Weights of a small GPT-style language model, trained from scratch on English Wikipedia.
Size: 15 layers, 25.3M parameters.
MLP neurons of a small language model. Each row is named by its layer, matrix (up: input weights) and neuron, and shows model dimensions 176-303. Each number is 500 + 25 x the weight over its row's rms, rounded and kept within 0 to 999. Numbers have three digits each.
Before each neuron's rows, "fires in" lists the words (lower case) most often at its 100 highest values on Wikipedia text that the model never trained on.

fires in: "10", "100", "102", "103", "104"
L2.up581:486518503504511496504502489517534505487504500483515528502504489481486523553519518477481521492497577492487506494527453481485514452494533527524491484461464499489482453486479504475499498503501490494512469513515496457476490513493497470507486503493500482526494494523506451478502489485526501485535491480500482486505515486496503510513473499480464476457566489536462503482505526461507540511498

fires in: "none", "this", "of", "onto", "that", "toward"
L6.up1287:500484504500478532497497508479520444453507536490515471523507526505480473491516498515490503462494493504491492475522462508553497497476496507519471497487497491508516544489481462538502491483484497508612466514545501488481520482497519482479477506533523485505510526473496534524526520510510507540505493517490460513547460509480484553504474516494507478492487472484494478482463536521536487540487

fires in: "s", "his", "its", "no", "an"
L6.up226:514520470490512551516484514489543520512487477507503491470489510496511532490494496509566514520490472511475475487485459498503486501466457468512479523471495536491485489491498486514491515499464474514540498514472478528505501555535542500492430521527504504488519527435497542548506491530513484536540460510478429484443529552481497499542526515485487521503515513501457485516512495555500461497503

fires in: "to", "by", "out", "goes", "finds", "into"
L6.up46:447472513504489517461525508502456468495487501454529478510493522511525544491472514516495526501495520524465540515513515476465519521539502518497529463477526472527490471512530468564478526501484553523473499492500565479471461540491504476500461503511480523478498515457513523524503510510513464514489510533510493489512542483450512526522494500510488460478520491506476508476518502506463521503530

fires in: "that", "who"
L8.up1283:486493520484486472492508501490495495504501486535553494491508488497441514527501485522501525526495500482495523459519497494495547511495495529508500519511502499513519482469551504453514496531523528490515484520510510537497498484458579459492485425478471481514498490472499522487504473493499556499451508539519519491442519481489510489486481497467501513492511532479508485526476533565502520522476

fires in: "and", "in", "to"
L6.up730:522510482504487482508540499482493512533506510476478514478492545498453515511493525484475481528476492505491495539548484537449451488523490530540580502478515471513552510494481509522470522524512492521467495497507528484494514477529489510541555511490495544493494519502498476493493531536487529496479471485516473509479477531449460523474504559519456537455438485523472525539513533505477476481492

fires in: "and", "or", "was", "is"
L6.up580:495496523557500441461488472527505540499530504506471512482491473481503523499527518504492501469481471481512503484516500451521537479498513508527515539489479508478523505474468502533496514502513496524483513506565492543519512575516475519487485499459523476488477494507513491445551487503475530511524484462510495495459506520508523488474533490523497461550549479524475493471514502496442491484518

fires in: "than", "career", "years", "occupation", "recording", "put"
L2.up1053:545512510479487554527469501498485492515474509491466486512509503518488502544483510535494479493455501497463521536506513493504531514468514507486480493520508455505466463490525493499463543479472520472511445508502471518482464526505485495468511514469508495520489475509571473475432504503489506526525478507475475480507492587487518523522491499510503498454492475486530491501462542520482474499487

fires in: "the"
L11.up801:527534472481503477500489485513495542509535487502484531529512468490538552520548453499517542562534506492502484467491502473491502480521507486512521492542490498517529486478512500472510464479508464497497513484502522510543474530498520504452509483505487507536476496471543485520478499516513465534498493489538524532492485520523458510491455468511520527486524467497443514529495437504468521514468

fires in: "to", "the", "as"
L8.up1472:505478457496450513506520472502488525539469472506504515433545465543521477504537485518517465526454474506481518529547526489481497487496499493480522508511459523554518478512508527497423517515516487507514471516481479530522479518493466513481497490518519550515499529503531505492514510494525531510482526534486480479521522492485552509469498506553532495471495446531456530486528498541532533471495

fires in: "in", "aut", "the"
L11.up212:531488479474503529521497483522454531501555487526550510464501516502518534543506509474474476497503472507430533536534487494494522548509478564502514500487518511507537480501518501494508487507492505502497529476473540551521536497499511530488505516474502546447520530520518489467543531534504465490461517504516506504517513522506476474540535525457522516501522476519471534480486492488516456514463

fires in: "a", "the", "original"
L11.up1327:526542479463548418508488436498514531506479478485507504517501523510498506507508517525502484505495517468485508481456494518506506512492493477473532479541525534486512510489510505468504481487467472503497478500533476511515461502519489479500453515488510465486506518516507539518485506547487476502504479515469484535495516519469470447508475462507447493500497487489481535448506492524517453475508

fires in: "in", "on"
L6.up298:512471509460514555514507493485494537556504537523437527482505508515497494502505510507473554504487510513498490540517530486534510480580476484492527514484486511469482535506481525464501499479493513515493514464516523507484447481535487502524468505504495482522511559478591490499507400491483527496522501470475428481489522482513484510476524494502533505520517527537535490544539518516481471486474

fires in: "as", "cd", "to", "hms", "decided"
L11.up1294:517485523508440537556484531472441490506499512548518474506513461509491489493520502475523474524512480495484472489486525481518528511500519496472496466478485465531493512547559483511484478510501513500526467473516494493482463496508468472497510545526479481478491535488513496498462490511495504525525525514485525449545528505496518431495512454498542488516497484517461480493539517476541547515450

fires in: "in", "as", "and"
L2.up1166:504485498537475487554511500485518445476463469548557483524493461498506464498462503555477501508521465471495530454450553528505434488517463536543521501480465479484492525502490530536489493538524536493532585493455455531522517539504516473452483503468490500492456480511470522514489508452515487506479499553510484479487495508510499522503558514528484454470480523512457472516507551475519514530470

fires in: "name", "deaf", "josé", "code", "design", "settlement"
L2.up714:420511511479486501473488523470521494496496482509490489533470519537483494499512483505534451500505515465570519504497461477541525485461503496521477501481482489504495528466507465455484470506484492509500465531512492492468523470531458474504471454495553482474487485465503484496547522490517521491480490464500500525499475484506549527521543518521521516520445531494502479513466490495504511496511

fires in: "of", "suicide"
L6.up1474:495518517529520519568517481466513515458474486463462467546517485547481495488525532481486477473492535473523527510478537501492469533517443501518521496484481534514499485459528514500489529467491460501513505515437476465494446502534464495525500493508496494461493512524527528540511518505486563501476477510491496491479502477507470514517476505517522514495526514511480487488517485467462468492512

fires in: "in"
L11.up1241:525493526509475485505477498526434497490548517534501495442511486530531529516476511508511521518493451534534480526478450528472495471521511472493496534512541462500484482464489511510500540486515509564463496462493509462565515507508489508523485471503495504456469469502541523470482531475511496511527511493528505476452469495510492499536531520497559469477467528534465504513489484513529498515492

fires in: "to", "from", "by", "of", "his", "in"
L6.up1384:512512505462511499485504521483527510437491495492530538550497513466482473465511483508495529538535446473529514525499498467514497525512454546500514479494543482509565507489495514532470463490479518515528495489506480494498514548494508461466479526455545487488491490508563495508509470484512536481503503496478518514537473495469528474477554521496487493543500547554487502494493524519529485514465

fires in: "which", "that"
L8.up601:492526508496474497491517476561466512540524520521548511469496500501467560499501453493464477492557537456502470481517500532516487491521521506487501486526490480466495518468517506491482498490532509485561505522470463523483520507507519439484505508476562503520527472455537488517502499507482465510533468496509457487491509491464531457472493457506547487515471524544472475522504542490510452520484

fires in: "to", "may", "will"
L6.up317:459493506499516487508488485528549506512500496520480504533525539512495532487500473468502498496508482528492488509471545462516484490476485507523537504472520523523509523495475481506494499474493514492479528531477485493492471540510563536489499530482485524534489531513530483534508509499503498495480494466504478501496484526477505483539497529482529472519483508475452494518502499504514519478490

fires in: "however", "very", "problems", "better", "following"
L2.up557:531535514526478512521511445513529508476475504480520459507547478457501539473459507531477501511441481467501483475511490504512483510515512483532473486475458475476497472544494499496470524505468476514544499489480478517482491490527547498495513514479503457509494489512521475495500492508540525491494471512498472480512457549521496501462466522550520517489510503530518493554464514500542513515482

fires in: "college", "school", "football", "coach", "vs", "state"
L2.up1190:495540541476523522509500493477509495487505514557468498514485497491527547491509493502493490519508502479506556540491506490473512464511495452541461527502507482478515506512501483513506463485499486464499465489524477526535465461491540531499532487491490455482482480516479489464513472444503513508490472526488482480470510464544515485481549509499516507548459513531526488513508540469508491512465

fires in: "a", "the"
L11.up436:530568499481494476540520504482492491484509472489482496472457447528520490517504487525502506487552492510464511506462515514518482481514532491450536499486498464504503500496535498493533504467462483522476508503499498485510532516481516507465504531504501529490475488469533493500535485513523487502542492540509501462522502535502525481494520526480511498525485475501489474503468495508504552513441

fires in: "000", "it", "there", "who", "what", "home"
L2.up105:482471487487489471412457490550442501503501515520499505486532478515545474498521477484511521481465530477483559496466462491482519513478521507494471519448513476555508543501511513523505482516523484503552586495498490505494461488484458481495474533545560507479469471497523523516520508544494497522480519541487474489489485491516506518507466480504517500506527490494489505480492470519507515490529

fires in: "of", "two", "these", "among", "are", "three"
L6.up1217:525518465524489502519483513537509512562527514490465504566538529466458511478516470544494489492464518489533524541484488476528499503535468525473493494523488488535458507515508484502485507513522489468519542468474486501491505457501477496545490494501480532481515471515514540508499491476485503499510479498531493515462448514530483504481499509506484516510551538504497509541501477506530497536481

fires in: "to", "than", "of", "on", "well", "small"
L6.up1281:439495455487520530489483515476487513496484467537499510533475513534521478540511501481530536509512513509547457489539520555505516499491519506502516515481475514493568522511494514534508533478471554498541480493501477488477549503477518473527525477508529521491495524471523566540520517489500564521489468513492533528498472525492497492477486513521497510516492510516515549484534480511510493528477

fires in: "of", "from", "between", "across", "visited", "into"
L6.up1309:489504511503518469518490503512510501487553468465466529526529479507441489475509464474478496512470503497467490487516474515484480470493483495484513459502485466477480513511468481494509501481460536492501506479500454505508552515537464498527486497471476509523440504467515487441521440501542479472436480517493497484522521443508511521502477502491496510489518482506503511471520513515539506493516

fires in: "a", "that", "each", "same", "the", "this"
L6.up754:504438463482479470513475500483479523538530518515534458466505547515528512515474502515499488495480477526466480491463489491498502510513505478525511515501525509515538488517526485563480489446449484486529483524515471499472521486504500510517498517510519494476520483493486507499521483542513511505460474504528528457516535511485454471534489483527489479451522532497544509523502507520483461535512

fires in: "to", "and", "gang", "brewer", "club"
L6.up150:482527484534462494470497516546515515481471532517518485484538498523505497526500514469501468540543478421492504474485496483512480503540517510516503508525461470518462511477510460504495500487541492513497558475487481533508531477533521557505480563484505469509468472499523486506475483477500530500497494492497480510488479511477494468544500517465475508480504458490448503534487464482501517478504

fires in: "the", "s", "his", "their", "her"
L8.up1030:500496506453509491523516484492516547492509514502467536500525516515530465520487526540536464479450513511495476512496457498493496498500492497509511447541451479566474484504483550512484545506502497533523472475492498540501514512495512499520511490521510503504523469446492498503500529511510499516519488499516467503479527572470479481503487533490537485533505474490489464492508473502499520480508

fires in: "and", "vs", "until"
L8.up585:516488457442527511517503500497512491521486507473474520496448505478483529505510491478471521480432472475452493502510496472503518499515469472508454528530471514454515472508495484518520474503492509513536517539535529496540479539525520508502479470515466510518514451521446509477467414491474506479444497498477453445484547479490490474546498519487493534492507484509514501541535499523534515483506

fires in: "a"
L8.up111:516465477513541461519513492530515462521539522473476457496485538512499501490482506495529535549509497495463526509471512450543523544498517521491532453462460487518486512522485444520482505521453487471490513492475510420487495493507478524512481524529507511478516504514505515498521481532511481503530510508510493520551498486528479533526506475484491493483479553493501506504492473504483463504482

fires in: "became", "as", "and", "but", "so"
L6.up522:472540484545504522527510465541509566508492528487451528514511460494501471523477509557502499521549500493520497473516515511493513505477483515490512490486464465491492488551486535514507493517434547516473514481505482470514466548516470484464501481521532488454468506547482496539516497508484499492495492530479552504512539536535476522480475507476472500461468516508449497524503507470516483510471

fires in: "united", "all", "soviet", "world", "alliance", "allen"
L11.up879:522444487529495515475518520522428443467484492508492484539557514488500520527523517531537482540484487481469493469448432522471483459491451493440499485532476527491472497464507498498498481488527494491499492497513485497505479502475472509510489503473502483553521531524510490440543537510460456518480510469454505529497502479520433502507501540478493476484504512492509543507496517505474535510484

fires in: "to", "have"
L6.up56:467506479477492484497505499536515491509514487479508501515581493515511532496481501483470494439502454528497520481506509457529487499501519496471536556530470484513484507540501489487437534485524521527477439527509516479485510500472515509498481516537492530524482493495504501524502476529493497492510535467475490470475529509470501486482505461453499498513488529524451535548499475490515515488496

fires in: "university", "school", "college", "schools", "students"
L2.up323:455522514487498520524452490503447445522475485565520478484514507466499510492443488441525513493516542508531521542482481481508516493507500528470519538508503519491500508479487447471437532507445484509489500451494490485508472475515498516461501525496485515489518523522495504522513518513483534467461488524507481479506502459491517473529521508493485474548538506515503478496514462492476528459524

fires in: "in"
L2.up255:496524507497461498512524521530477503499491523477466490521491498503497516483532497494472482592464481509505535526480507517489472459511491566464492481509502510510491514489531475529484497517525648528514553538479539486494558518512500518514475510500509427494535495477519522475483524488512444522500508554518494531526513508513501491464556538553524481532521484475476497507500505505484499501508

fires in: "red", "white", "bronze", "black", "gold"
L2.up30:480481517511568506483515496460534512473545520492564498474508460482505458519524529520508485505487501475520503506496476505464508509463466483482471466475470471500513500494476528487497506535520513531482436492458534507508554485507477488460524478456554466497470515481512468494500463492478531508491493490472522514500515489502517542457505502518464496505500538510537452459515497444549474531541

fires in: "is", "was", "votes", "species", "synonyms"
L8.up52:497520488520500489496492450501500555506495531518494497493479502490513496478518485479505497477504514506528500481518522513463518511452496493482510486507491480452512481448440508495497569468510494515479479505518511486484487510471527491525524491511591499499453503441491501476494556445515492537479450473492507523521479453534526467456520515493455478478508484461516483454512483484506512454488

fires in: "the", "one"
L11.up1345:501503465515525499530497466507468544518468524485478511494517448501542488513499490482479502503507523498500541504518485492541510465522531504405492531507503491486463523495480496507490494504467459490523455487480519498489490530522541511493516544491518479540511482480522552479522483529462513500486494499498513485505477511534503528529448504482532467527557507480545471493520520483480484504507

fires in: "during", "of", "to", "response"
L6.up1126:544480480491506504550504570467493488483512484514530460511536505502455502517496525511530490522548561492509453488489498527497508498492494474510482547508491481464528562495463496546480491495478511518481484518523479522503467489495515508496516484547480515498519491560527508518495534496523466484451522506550491491503467499498532490460494504505499461497540491500519512467501486517456512496412

fires in: "politician", "labor", "currently", "squadrons", "squadron", "squad"
L2.up187:485537483445500493510533492502474487517521495506491509499483498500511452499464505492517498558558506452492492487481468486521471468530504514518491479498489480496494471504536509476485523487494489475485506496500526510508457501505529465528505497496519497502505522481526588508510511476472501498529524471471516513487467502448503436503521488480514504508489529527508514562504444461528487492475

fires in: "10", "100", "102", "103"
L2.up1409:514521547506486504508512515537493508505520483478479512503495462468475508500509515509479511518513473530473489457471501464478491468501499494542491497508484511534525435491489499464473471473517509528479476492489489495540485490488489454492494497517451497515483503501485453451514484492529500509517535543477479451474502509504526491494498483481464485479535478505488465507492532527503520517509

fires in: "and", "in", "of", "the", "for", "at"
L6.up698:502452512503506483503500459491502470457521483467510518506488563491504445490501483496502496434501453511466537528518513489488542500506470488524509514532536469465478472444505481501510508499499484515515504495518469508567504532514517492530495489469480553558468480546490497478484523452504482455470504487513489485521525513510509531478495534512479471489475495509504506477506517492474459481526

fires in: "of", "and", "with", "that", "whose", "somewhat"
L6.up373:555537518499490484452504510500536527510519496489492467461474487494462470551516472493514520517508474520460509497481506555505537472528464494518493484473511442503504516489491526463483487474491480464564489491487498502488511500528511474479454490474545508535506520470475495502529496456481466535507478509466479493460475502483496510489509503468524507542444492519490469497487514518493451509552

fires in: "to"
L11.up142:500485521512481520500510516474526502464478516477455534542521497507463503506514520452492505491514516482480498481530498512513495517481503485533484520488478508524535508507511471493519498469512520549478469546515500461527528500493534545479468536562559506499508489502490505467520504479503485477483503467518526520491478527465534472526515522483533479513487510515537465503468508500465450476503

fires in: "also", "has", "have", "had", "addition", "details"
L2.up1513:473493491492522493535531484538534496516517481497546478544472464481504504463450532526494506477505498521499480509469466495498520522465459483480489511505472464470515510503424509492480513503508504488489543531512463553527507524516495522472494506508448539522502491489483494537447501480516519464523524498478499509467508478494494495501454475532530467491563505478493474532523475492517536510475

fires in: "part", "well", "role", "basic"
L2.up1064:437472516532488512454480471489517527501498520541485503535465499536500485533524530467477534497453521520539452487443483475491501469492535469483498518523522516516498464470499523538508491499542546480455447492502552552516529473507495466474517446507478443563535529518514498423538495464515501533502530483505518536503528528491496492448523539528483502523473494508516493507501508495519444457540

fires in: "later", "then", "now", "previously"
L2.up444:496509555495485506497507479504485487500500488488519497513463466473506486504530463535526504566419507480472523470440535491500518493488488490514470507525490543458496502517495520496528516488521518521506488538505491496521504471496520478527549496512481527522510474495494508482493485517517480471459519523523500456489492503494471504509543490492534509467547494482461472484500496539468513497509

fires in: "in", "to", "into", "of", "leave"
L11.up956:519479539576475523515518494482467511518561455539473461503510504507488500471468483527541520469498507479507525508504549490498482535502546495511487504467515480477482504476532528485515503489504471515470536518512526516515484465507474501513483504482479585527504488469562534509517536503488518531534503509529474515524482479450524477492529469501464474497511487440537462465479509513513491422501

fires in: "and", "an", "on"
L8.up778:518537510451517515516519520518499537508484480487493493545450493490454491475485501552505498491532491503486499531459527472529484534504470500512554466474451500526484475572476468518514479499502476445507486469496506503509501483527521533495503496485503498486481519498492474499484452460486495476475521490521491444493496505502475520510504516514494504472492485499507494512576475458476511503476

fires in: "which", "that", "it", "who", "he"
L6.up259:502536485512546491488516484512494506517473455483481483479495446480494504476514489484464484467512521462520515497524484536438496506507475483511528516534558528475521511509544452491497483508532510493487501537437478514473498501535513513521478500494523475492488457452509484514491482518480546481488541503518465480483495469528520516526506493507540499503541488497531464487463452547500478494486

fires in: "had", "having", "has", "have", "received"
L6.up24:503490555545474454533485526503509508508498481497527474451499499482508507514500499524470490509516475481531517464488513523513497516503463478445496503486499458526487513472497525501543502535505496511601556515522499470481541512519507490452482507512544539486469533501515526485521471477476505523554505517441485553500461513485509482495515489477538496479467503523504504522465494523503529519466

fires in: "the", "along", "under", "by", "of", "consisting"
L11.up858:525453505501497485523524498544477528482550518515485533558471463518533476501530484535500504526490532511496517508482489480497523487507493508495510459466481524489488473463514484455513537517486545501534485495506516506568481538502505531488515545462445564520514461481447474494481514508517425509519512505502490499494498499515478506514517500505500475508465515467502492486496532543504516538520

fires in: "because", "while", "addition", "although", "when", "focused"
L2.up1503:469525479508479517484493479490514480491454552539506536483499488505520507546464483503504485537479505473474536487487466484500582490522539521517480474489446483510503505491506453472475506482485484472534482480489513486502437501487497477490465555536496559512542513503503488544513495494498497580509513515499503498501515512511460502498566496504533463453566489481505506501490478544507493541521

fires in: "early", "late", "continued", "follows", "south", "back"
L2.up772:505502497508460515503479522488523532495540486482506460494521524458470494528525485491451511532506490492479467503502484464570499517509508482476517505470502501488469499489477494523498512468522469495489520494510470536512524482548498487501449501500500469498493484469529512474502480533505505493452509482502543509502489494514475501527535517490531479549526507518493538505515479585498526525522

fires in: "by", "to", "in", "without", "with", "was"
L6.up1153:479512546490471480484470499509525541474499520547544505564494517509472530489513458496507555505504522496497507524529486509475546506523499490512505496496519542508478490502533514524499538514523568480508478480462524442481498477476508505510482532508517480544553504501536497454519483543505536550475524543504504485480509470482497523532477466522526489537577494498490511475504485519508474495466

fires in: "of", "and", "by", "particularly", "between"
L8.up1345:506498552525516476485469535509507556493442511549475497545501478530484511469531494555467532492512521488474504481514501509529499512489531503458490465493490478529508468516475473527453507538526503523519511465516489521478515503480491544448502480492480503487479495520524525475500514484503499496510491559512496507487485509516524508508506496524532477492528505429468524495529511486494511486467

fires in: "of", "to", "and", "for", "because", "when"
L11.up118:517465516536461498460505518511501476525493500502488503517503502540491477533552506493495500471546525504568527505527524508468520516519549509554493493555437476520534507488486501491445469508481519511586526496517497494517495510531523520460457520514500579456538455494488505509536472502518484502491489529478471495525491522541486512520492504504562523523505450519523486482490470496500499495524

fires in: "on", "only"
L8.up76:516457534442490504495536526489521461497541532525548469510510450508535508498539495500510486499503498465530473497537481503513513504469465467489509506537479505457483508463499495496427468548487485502488521474492535518544501524492498523502465517462528510526474470476512512493448498479482524501496513491484468466522483489477483501522499506483512494488522485498513521505526486581472500485511

fires in: "has", "had", "have", "also", "later"
L11.up1056:494493492503522526519516493474543496544504466527467493492493457485466463527501486514512518465502479510483509487457510478493542507482480468509524533506519502537505501461506507491484541526512501507487543513523501512479515482499489508488490545513523456488497491511543498462482512515515508520478462481492511524491479506470479508539456510529520443471497527463498495514506482523492521508490

fires in: "played", "team", "playing", "basketball", "league", "football"
L2.up400:503535522456510478505494451551463502530486485521504510527459502510517565518491523526518476495515461479512516532488527509521506503509537556459493518503479479479478462496442484477447505533526501472504539448464467515490491503487478486466498482532529521494498561502496537475519504490474493482516505493506515517526533505492520501479556514501513512473485513546509557524495546492484493449483

fires in: "the", "his", "s", "and", "our", "its"
L8.up283:549507499488516495533522469517518480576491506497510467474475491508514479504502472511506485504530503466510473478516492518482479519503492499530518560507533526530537507517496501500502524513439498517491522477477489505504509464524520505525486506501529467512541461463533467471449507532505476465512504494544530496524498512537488561520497490491485425485494471533473515507488495514492467516479

fires in: "with", "by", "office", "occupation"
L2.up1017:522577467480486516481507503481520512515535515494503500516474527471476506506489496463525500496483494542551519500514457478470446456466474513493471518491537478559502506505505515507522537501534461474492506509445487523513478516497462465503470511510505486512522504494518529503493503526527552466529489503518533488476489587466577482514506485538493494492493476506503493474510516464528434483518

fires in: "red", "gold", "bronze", "white", "green"
L2.up724:486496503507491519479494463484554537558518500542548502487500464475499463509501525508539514482529440508492478495505542474488507506473502531456495490485488482533502514490473558484446494560484563485496481510503502463495541464533473479517464480470553485484514507526485512529513519521498497527525487475474521524492480574522472520460495488514470510470495513496488518489476527464510483518543

fires in: "he", "have", "has"
L2.up1411:510493478476475493511487511499476480514530525452531493534482465523500541499507518498480475519489527508505531478477524481496538464521489459468515493526537495553480482491502482495473465535512555508506499506507524521443524494490464543462478493474531473494529462516492497484509494534487505497526490498496536490510484493523481520490523454519549526479501486514514482543474479492509493495506

fires in: "one", "some", "each", "many", "part", "two"
L11.up236:503478541475524474531517489522502501519491455512480446463500485490448497531504489513522523508468497503480493512468488460562538478516472559486536498484474451502484535503494494523501469511498479492576513489495473531505506527474513510498521523492465488486526518490502557508512518464476529562501518543507446479504496499546449518532530524483467468483527543510492487493535522496501491512491

fires in: "from", "at", "of", "origins", "in"
L6.up898:495505473477573497540513543488484556483511520511450529522506519476491513453488551483498509523506522526508466495470489499500519500520495511500514447489546477501500467465509478469517522468488480526481492489532457490444509460490506511486497512498501476485478488438487492483524480489472489494474522576494538562501483507476490511520494492473520534587488494494471543538491498482484494500505

fires in: "10", "100", "0"
L2.up168:524495505510491486514521471532554493476514497479556483500513452473517503508497523508444537518547480486522495484493535493495513544519500476501533499527468533485549462520502513472489509492540473464467492487519472459510487498500468505533493506518488526522480483536544511559446486468524492538509519451477462477514492499466483492501495517462471484520545467498401495562482486490496516526507

fires in: "no", "on", "at", "none"
L8.up296:500537480478468505491489534502509521531522480499500481553510456495532513517551526484488492490472496465484511493522491503489514499524471505490494489499469516480490513505514498529504532537482490523563499477541510480548469507499483515458459512434496498527495457515475473555474485586471477433499507537509472507461522505487484495511512520492479468522465493510530502513479433503534470545535

fires in: "who", "were", "being", "been", "a", "was"
L8.up459:498545465488475498527505504571472538557523489589499471495552491488525532479524526505481471542505480451494525479492501507482502465472484485497502465496535471467521504503513516486526446483535488492516492479500520465515518484512518503527523512507509500484513472530493506523524528497493514559502461530481534503475523485463527477500501513452512516528519497474455506504467530470453508475501

fires in: "team", "club", "played", "school", "year"
L2.up1040:479562502469465496519485510492538524524506467528512517482486489485486484538477507546461480504500447456481463524523500482491514476482464511484504500491478511527507515525504480470500481492451467494479487501506430499482512472497496495510513481498482504498479464501519544523480461492441512482511512483511471465520470528516545501456538503472506532451440487500487522518504511427498554509458

fires in: "is", "was", "are", "place"
L2.up1059:521510489475463526477526465510511542497539512505522520478493466482501497484485526512492531460522504440514511520524521503484510475481502501497513485503518533493476516508514537586529570536498498504467501483492496480516520500502494480483606493526495535496505483484493481462514521503500519526520467507492503519519471517515477479483470588475495488545496489526496481496517515425499510491513

fires in: "part", "well", "parts", "partnership", "partner", "partial"
L2.up95:450484474485484513466475504476513521507473508486533489479491501526487498534516513485487498551415506527471504536508463443515562518512499495507498557512505486517526497511477520519498488509483469531456486504481510523540511506509494500497505510495528468521528478506496558498550513495494542472516505516517509577508483523549505507502567479554527519505485491546495511512521473488502530540500

fires in: "in", "the", "like", "on", "use", "at"
L8.up180:485496488479468491526514486499490505480529511454502489516475540494494496494505500522483489493518509503562471452497462484473526525521489504523549481456475493519563522515482569454505473508520537487502505482506540522511528511504503458479501511502489491477510529510482478534487502512457478522521519517503533541463525439498503515524444518520446503512506480500469457520480524465504492541523

fires in: "during", "in", "after", "the", "for", "before"
L11.up1307:492554511473452512493523526502542509485573485494492518499502491499541511535498498532465522474483456467494488537446500501500518499526472529522519495496452449533534499507491504489497540514514531491507506455524492510538519496522466459461525499507499508516461517544481512508540496500502581539479515495502486519537490542514500484451494536475484473478518505502532465492444486469485535536491

fires in: "in", "on", "microbiologist", "meters", "over"
L11.up1509:487499539502518507528519520532550440492492500473450502520501476581564516494478524512530537493480477530507468504455522520494487500528463544494514465491506503521504505463538488506523526492507497522479500505468491504464497483491453501548514500476480515542463546473505478517481466469483502506450498522498494498502516492506477531462466544511452473476446510492486526497519488533518517497524

fires in: "a"
L11.up441:498512448511563503533482487542494458483535533536500489511487518504553566513474457491538548506523502510489516478489514488497516473482484536503539496454523497509542500509490471513496485471505485457474435501525507508529488524543456469511494527500464507468497463510514517506501468502499491531428510505485504518438521514514520471526526524492505549525525529506449472504523520467483473512487

fires in: "has", "which", "having", "who", "had", "with"
L6.up472:487469507471494511477475549513485513530518480488516479496503493516481509505517479469514496515546431504491526497498491465488477470546473474491515531491512496505521506477502506484480480570486514512514486472536488493477488522499493510496477487506523534501483523543543522477449467516515497530506505466489526507542480517499493469505511480475534499486567501487493470541479471556519475482504